python train.py --d_model=256 --head_dim=128 --lr=0.0057 --beta1=0.93 --lr_head=0.0181 --final_lr_fraction=0.05 --steps=4493 --dataset="wikipedia_en"
MLP neurons of a small language model. Each row is named by its layer, matrix (gate and up: input weights; down: output weights) and neuron, and shows model dimensions 96-223. Each number is 50 + 15 x the weight over its row's rms, rounded and kept within 0 to 99. A neuron's up and down rows have the sign that makes its largest values positive.
Before each neuron's rows, "fires before" lists the tokens most often just after its 100 highest values on Wikipedia text that the model never trained on.

fires before: "s", " of", ",", "s.", "s,", "."
L2.gate237:57 29 23 46 54 44 42 28 41 72 34 42 48 41 63 46 73 44 60 44 35 32 39 47 56 35 07 55 58 51 50 61 52 63 24 45 60 51 67 76 35 41 48 36 47 23 51 48 52 38 68 43 48 46 60 57 35 21 42 32 18 60 39 70 68 63 60 46 43 86 64 57 24 49 41 73 46 51 46 58 38 58 18 52 59 68 78 62 33 39 57 46 58 48 46 61 57 57 40 41 73 51 63 67 64 30 67 60 42 40 77 28 47 41 55 27 56 60 59 39 51 57 50 63 60 41 82 45
L2.up237:45 18 48 68 33 62 53 48 38 38 35 38 28 53 58 51 52 45 36 55 48 39 63 14 71 50 26 58 54 69 65 57 56 99 23 75 40 48 64 78 57 55 23 57 55 35 69 69 46 44 31 63 56 44 32 42 41 54 29 82 34 39 51 59 48 32 45 78 56 63 41 72 47 42 52 50 52 29 56 60 67 65 56 62 50 55 58 46 55 43 26 47 60 55 47 61 65 27 34 61 57 48 45 80 48 57 41 70 54 46 51 57 44 65 41 31 71 49 31 55 57 77 58 38 53 50 19 63
L2.down237:46 56 57 57 46 75 47 69 59 50 21 40 55 72 38 55 49 31 43 58 43 67 09 68 41 25 34 53 50 62 30 50 29 46 44 62 38 30 40 34 41 35 27 38 54 27 46 57 35 32 55 28 60 64 55 51 59 41 58 48 53 64 56 81 33 73 50 26 46 45 40 31 44 22 68 44 49 44 39 46 46 67 53 40 23 63 50 39 46 73 57 08 74 44 65 61 38 43 46 50 35 63 58 19 52 53 58 41 21 65 25 30 38 38 57 74 49 41 53 37 66 52 57 44 64 69 21 60

fires before: "ed", "ment", "er", "p", "e"
L5.gate626:64 66 55 59 60 62 63 53 45 53 45 45 41 84 17 47 33 25 65 42 67 49 62 46 40 47 40 60 55 54 15 64 44 62 49 29 51 68 45 53 35 36 59 73 48 76 64 67 57 50 42 77 45 82 53 48 38 61 37 59 46 57 80 34 56 53 57 54 19 53 42 44 53 71 62 62 51 64 58 57 65 26 61 65 35 49 29 57 39 38 46 39 54 57 56 14 59 61 54 66 36 47 43 44 70 49 38 53 57 34 39 33 41 68 81 20 73 70 54 27 53 72 56 61 59 31 50 35
L5.up626:57 31 63 22 69 45 31 62 50 30 29 73 48 51 32 54 76 60 36 39 60 71 54 46 28 33 43 43 56 54 65 62 57 71 54 55 49 36 53 63 40 52 62 74 56 65 63 50 44 58 36 77 56 53 48 52 60 58 69 50 50 64 54 49 38 39 39 71 33 53 64 51 36 50 38 52 49 54 55 43 66 38 68 41 38 14 43 60 79 31 66 35 38 51 59 30 61 56 38 71 40 48 58 42 65 52 28 43 30 64 41 56 43 51 50 52 64 95 38 50 74 66 59 31 35 26 53 71
L5.down626:72 56 41 48 68 47 31 39 49 37 34 34 75 71 34 49 63 52 11 38 46 61 39 45 48 68 34 32 66 57 41 47 49 28 41 44 86 31 37 43 58 35 43 66 47 81 58 47 45 48 34 50 39 51 48 61 29 58 46 55 36 47 61 55 70 46 42 26 41 31 59 12 64 54 65 58 59 52 75 46 45 55 70 62 31 53 00 45 60 63 24 38 52 37 66 56 64 65 28 60 43 40 66 47 42 47 55 74 47 27 22 50 48 40 73 43 60 52 49 75 34 57 30 49 87 61 49 49

fires before: "ar", "le", "f", "v", "p", "ver"
L2.gate509:72 62 42 33 46 45 56 51 24 53 51 76 55 47 63 70 61 63 74 67 48 44 56 57 59 67 20 60 54 41 48 53 68 62 43 38 73 60 48 53 62 60 59 52 41 45 64 54 47 71 35 62 60 53 50 56 62 75 44 66 48 34 58 04 31 56 62 45 54 46 41 32 37 53 52 32 79 61 65 38 90 58 44 51 45 56 33 47 63 67 60 26 42 73 51 31 46 31 67 61 55 54 49 61 22 08 58 49 69 45 52 60 30 61 64 56 55 53 43 56 31 64 40 37 49 64 33 36
L2.up509:71 76 44 61 40 56 56 57 56 72 62 47 53 54 68 29 51 54 64 54 60 42 32 61 62 23 67 65 37 58 36 43 60 64 59 06 64 66 28 59 61 61 26 25 30 55 68 40 27 65 58 52 63 45 50 44 39 49 43 51 44 34 42 51 50 49 52 53 35 47 42 41 24 61 70 42 24 42 54 60 59 40 43 19 44 53 72 52 42 76 51 92 73 51 45 45 39 54 27 42 33 61 48 55 42 55 49 22 76 26 40 39 48 68 48 63 36 50 68 70 51 51 46 69 72 72 61 38
L2.down509:48 55 72 38 27 50 35 69 44 32 26 29 15 58 38 52 49 56 41 68 70 47 64 32 76 48 20 61 41 57 31 51 50 70 50 62 48 75 52 51 64 62 70 50 51 46 73 72 60 52 60 50 23 38 56 44 76 68 66 44 46 62 43 76 60 59 43 84 46 63 55 26 46 91 52 38 40 09 46 57 15 18 29 52 66 30 28 53 59 44 49 44 32 51 46 59 77 54 26 67 41 49 46 50 51 47 44 78 63 62 62 35 60 33 55 47 23 58 62 43 48 39 79 50 54 36 65 39

fires before: "ation", "ed", "ing", "ion", "m", "at"
L9.gate31:58 58 45 47 60 14 53 57 36 42 42 75 44 54 62 58 59 60 46 52 56 65 60 45 26 41 24 55 67 63 48 66 58 48 43 55 44 83 31 56 46 67 45 48 74 45 59 70 42 62 53 53 79 70 33 45 27 37 49 38 41 31 48 28 53 40 48 68 51 41 72 34 38 65 08 63 45 52 22 53 48 55 35 52 37 50 45 42 59 50 75 64 26 48 57 34 39 51 43 05 58 52 48 63 44 27 26 47 28 63 63 62 47 42 43 51 52 68 37 58 61 65 60 68 62 50 55 61
L9.up31:59 71 44 73 55 50 26 42 60 50 43 26 51 59 43 49 47 47 77 52 51 45 47 53 34 25 53 75 53 74 47 43 30 31 04 14 64 20 63 52 79 35 50 82 27 35 58 51 42 54 35 30 53 65 40 38 62 62 71 51 16 35 89 50 35 33 52 55 56 24 51 71 30 56 64 47 42 45 28 62 54 82 50 41 42 54 33 42 26 49 64 40 70 42 56 52 68 24 38 88 30 30 34 56 47 45 44 79 44 54 57 50 53 66 49 46 46 48 51 27 40 67 51 52 71 60 49 56
L9.down31:14 32 24 62 50 83 60 59 53 43 34 50 50 43 52 33 47 27 41 55 52 58 63 63 45 35 62 68 58 41 68 67 25 35 20 66 37 25 60 54 59 45 53 54 75 54 55 54 79 29 61 48 37 52 55 56 38 42 64 25 44 67 41 49 57 28 50 34 44 56 40 49 47 69 50 39 26 51 76 46 41 40 10 43 48 44 25 53 38 31 45 52 47 41 73 34 54 54 22 26 28 62 45 49 42 40 43 73 60 37 41 61 35 58 40 71 36 57 56 63 61 71 60 78 49 47 29 81

fires before: "at", "e", "en", "ed", "d"
L2.gate230:42 61 43 30 43 49 51 69 50 30 57 64 59 65 23 50 71 23 55 55 34 38 56 70 45 62 52 59 45 56 74 53 42 42 32 45 62 85 61 59 27 66 41 70 59 74 52 33 48 65 55 46 79 40 72 71 24 49 65 36 73 13 43 46 56 38 67 52 49 59 61 53 50 55 60 26 71 48 41 38 62 52 36 68 48 62 47 55 35 66 60 33 46 49 53 16 27 75 80 34 56 49 33 25 53 31 25 70 41 43 65 40 53 57 50 29 33 53 30 45 44 96 32 83 42 73 41 59
L2.up230:37 52 63 27 37 83 43 21 53 50 60 29 39 49 50 43 37 40 58 62 52 33 46 46 24 50 50 79 09 48 53 62 35 59 43 50 47 50 50 58 54 51 37 60 44 51 89 68 48 55 48 68 42 45 31 51 52 52 63 70 48 13 61 41 53 26 66 52 46 38 61 70 41 51 65 34 19 70 67 71 35 20 61 39 55 26 48 43 57 41 57 39 52 43 52 51 54 52 50 55 45 67 59 83 36 64 07 29 48 41 49 37 68 48 41 46 78 44 31 41 41 16 62 48 32 49 63 45
L2.down230:73 67 63 62 68 46 31 70 55 32 36 72 30 53 14 54 49 40 58 62 42 56 75 32 48 47 44 68 66 50 34 51 64 62 42 36 58 59 49 23 47 39 38 44 67 39 45 45 35 55 79 52 50 80 39 28 48 37 43 53 53 60 67 41 37 60 46 41 68 28 40 57 56 58 40 42 47 36 40 63 31 58 68 69 46 69 22 48 79 65 32 47 53 44 52 71 35 35 49 83 69 53 52 43 60 52 30 54 44 51 43 48 43 61 57 80 68 47 47 55 65 68 32 67 48 46 21 46

fires before: "s", ".", ",", "s.", "s,", " and"
L3.gate529:32 60 46 57 37 59 68 53 39 42 48 34 69 43 44 28 71 57 49 83 50 49 50 27 59 35 37 18 18 43 63 48 59 50 38 57 66 58 61 64 26 50 66 48 59 37 26 51 68 70 46 33 55 70 62 44 46 55 34 49 49 44 57 53 44 70 62 40 35 46 32 69 60 26 62 38 72 44 37 64 22 27 71 47 50 38 46 56 69 67 49 35 42 62 76 66 52 15 50 72 76 47 63 46 32 41 56 16 48 40 36 83 46 52 19 47 42 31 68 53 75 70 60 63 57 70 46 65
L3.up529:51 43 60 37 58 59 21 42 54 64 55 61 67 57 38 43 49 48 47 61 67 62 63 68 64 53 38 37 49 44 69 57 53 48 52 51 54 36 15 13 19 56 29 24 50 42 27 51 62 40 36 33 42 44 42 38 73 79 61 43 56 70 50 40 49 63 62 20 38 53 71 54 31 48 53 65 68 24 41 74 44 43 50 61 44 50 80 45 60 62 50 37 33 27 61 34 29 21 42 57 79 73 99 49 70 39 43 20 46 53 46 47 45 25 15 35 63 73 40 46 49 39 54 57 60 53 69 43
L3.down529:56 57 48 83 63 28 70 78 48 45 52 62 47 81 57 19 32 73 28 71 80 47 50 43 76 43 35 32 45 49 44 29 60 50 09 56 62 21 55 21 52 40 65 43 51 23 24 33 25 48 56 43 40 41 43 48 37 00 42 53 33 55 46 38 48 38 49 67 41 25 47 63 57 30 51 70 59 43 48 59 46 40 57 49 67 48 63 84 58 60 39 20 27 69 67 64 43 56 63 73 42 62 47 64 52 67 77 62 34 47 52 50 59 62 49 58 44 43 57 47 92 62 54 65 43 50 31 48

fires before: ".", " in", ",", "ing", " on", "st"
L9.gate537:08 53 68 65 29 33 44 34 28 77 28 26 71 47 61 23 50 57 36 26 43 30 37 57 42 35 30 57 41 74 42 20 45 50 45 41 30 40 61 61 46 55 64 44 52 46 75 64 63 71 24 55 45 35 52 63 40 40 55 39 53 45 65 79 56 69 75 52 39 55 75 21 43 67 25 20 58 70 47 47 54 53 56 44 51 20 61 52 40 36 52 31 43 49 70 63 63 31 47 67 56 28 59 47 87 62 39 61 36 62 40 35 41 60 87 47 43 41 64 51 77 81 43 69 66 57 53 54
L9.up537:28 30 64 45 72 30 37 11 52 71 64 50 39 30 52 42 58 29 74 79 56 39 56 45 57 52 47 48 65 74 60 88 67 54 45 37 44 54 56 66 32 73 23 63 63 50 39 63 56 22 46 52 38 44 49 55 49 41 13 66 57 29 41 53 30 67 27 50 34 51 37 52 22 44 39 56 60 42 53 50 68 28 37 31 62 37 28 44 61 31 19 43 60 26 54 21 56 07 53 38 63 60 45 31 49 52 54 37 45 66 62 46 96 48 33 58 43 52 55 42 64 58 54 80 59 56 38 45
L9.down537:47 67 38 36 62 19 52 28 47 55 40 72 56 31 71 32 67 52 60 61 67 45 58 93 39 50 37 32 67 45 23 55 72 38 67 56 62 47 60 37 63 64 42 39 64 55 49 41 30 53 45 45 33 35 65 32 36 41 63 72 46 32 40 52 31 37 43 38 56 51 60 58 47 53 47 21 55 40 68 72 80 64 59 44 31 30 33 52 46 36 53 63 56 36 54 51 53 56 58 49 51 86 31 59 74 56 53 70 51 68 99 42 43 37 27 57 47 30 57 44 77 52 43 64 34 46 53 44

fires before: "t", "ation", "ar", "p", "u", ")"
L2.gate27:52 69 62 17 39 67 58 57 46 66 39 31 48 47 59 92 24 29 57 74 57 45 37 31 67 47 52 67 24 52 32 63 69 30 53 32 48 25 35 68 47 53 56 60 66 61 54 63 54 51 49 66 58 73 29 48 73 75 55 32 58 55 47 27 48 65 53 53 74 41 60 38 28 44 51 37 44 62 71 56 32 45 25 39 44 20 32 82 75 58 77 64 40 55 49 25 24 60 48 32 22 71 69 60 49 43 34 46 57 51 65 54 45 30 49 42 52 52 51 53 33 52 39 60 01 61 54 43
L2.up27:49 55 63 53 38 32 36 68 47 38 44 45 51 58 47 49 24 18 36 47 55 45 26 31 58 53 34 62 49 46 43 42 89 50 66 45 59 71 54 58 46 63 40 24 39 56 61 72 40 43 30 62 41 23 64 30 39 49 39 39 42 55 38 60 34 26 37 56 38 48 47 64 45 61 33 52 63 31 69 32 44 35 46 45 40 53 80 83 57 24 76 66 37 35 56 50 46 37 21 74 61 80 42 43 53 27 55 31 54 35 66 51 60 81 65 21 71 43 50 79 42 44 52 53 90 59 63 78
L2.down27:83 46 60 36 54 33 69 63 28 26 47 63 37 30 52 90 57 35 63 48 38 57 51 54 61 57 52 49 55 55 59 84 50 56 31 31 51 52 33 54 56 60 44 59 59 44 44 57 32 88 53 48 65 42 33 57 52 39 59 46 38 53 48 09 50 31 22 43 46 44 53 68 42 65 53 44 48 69 74 62 57 41 58 43 49 13 60 73 63 47 70 66 65 48 30 45 70 44 22 51 20 57 58 58 51 46 73 50 56 31 52 53 39 44 42 52 54 28 71 56 50 54 63 62 43 63 49 51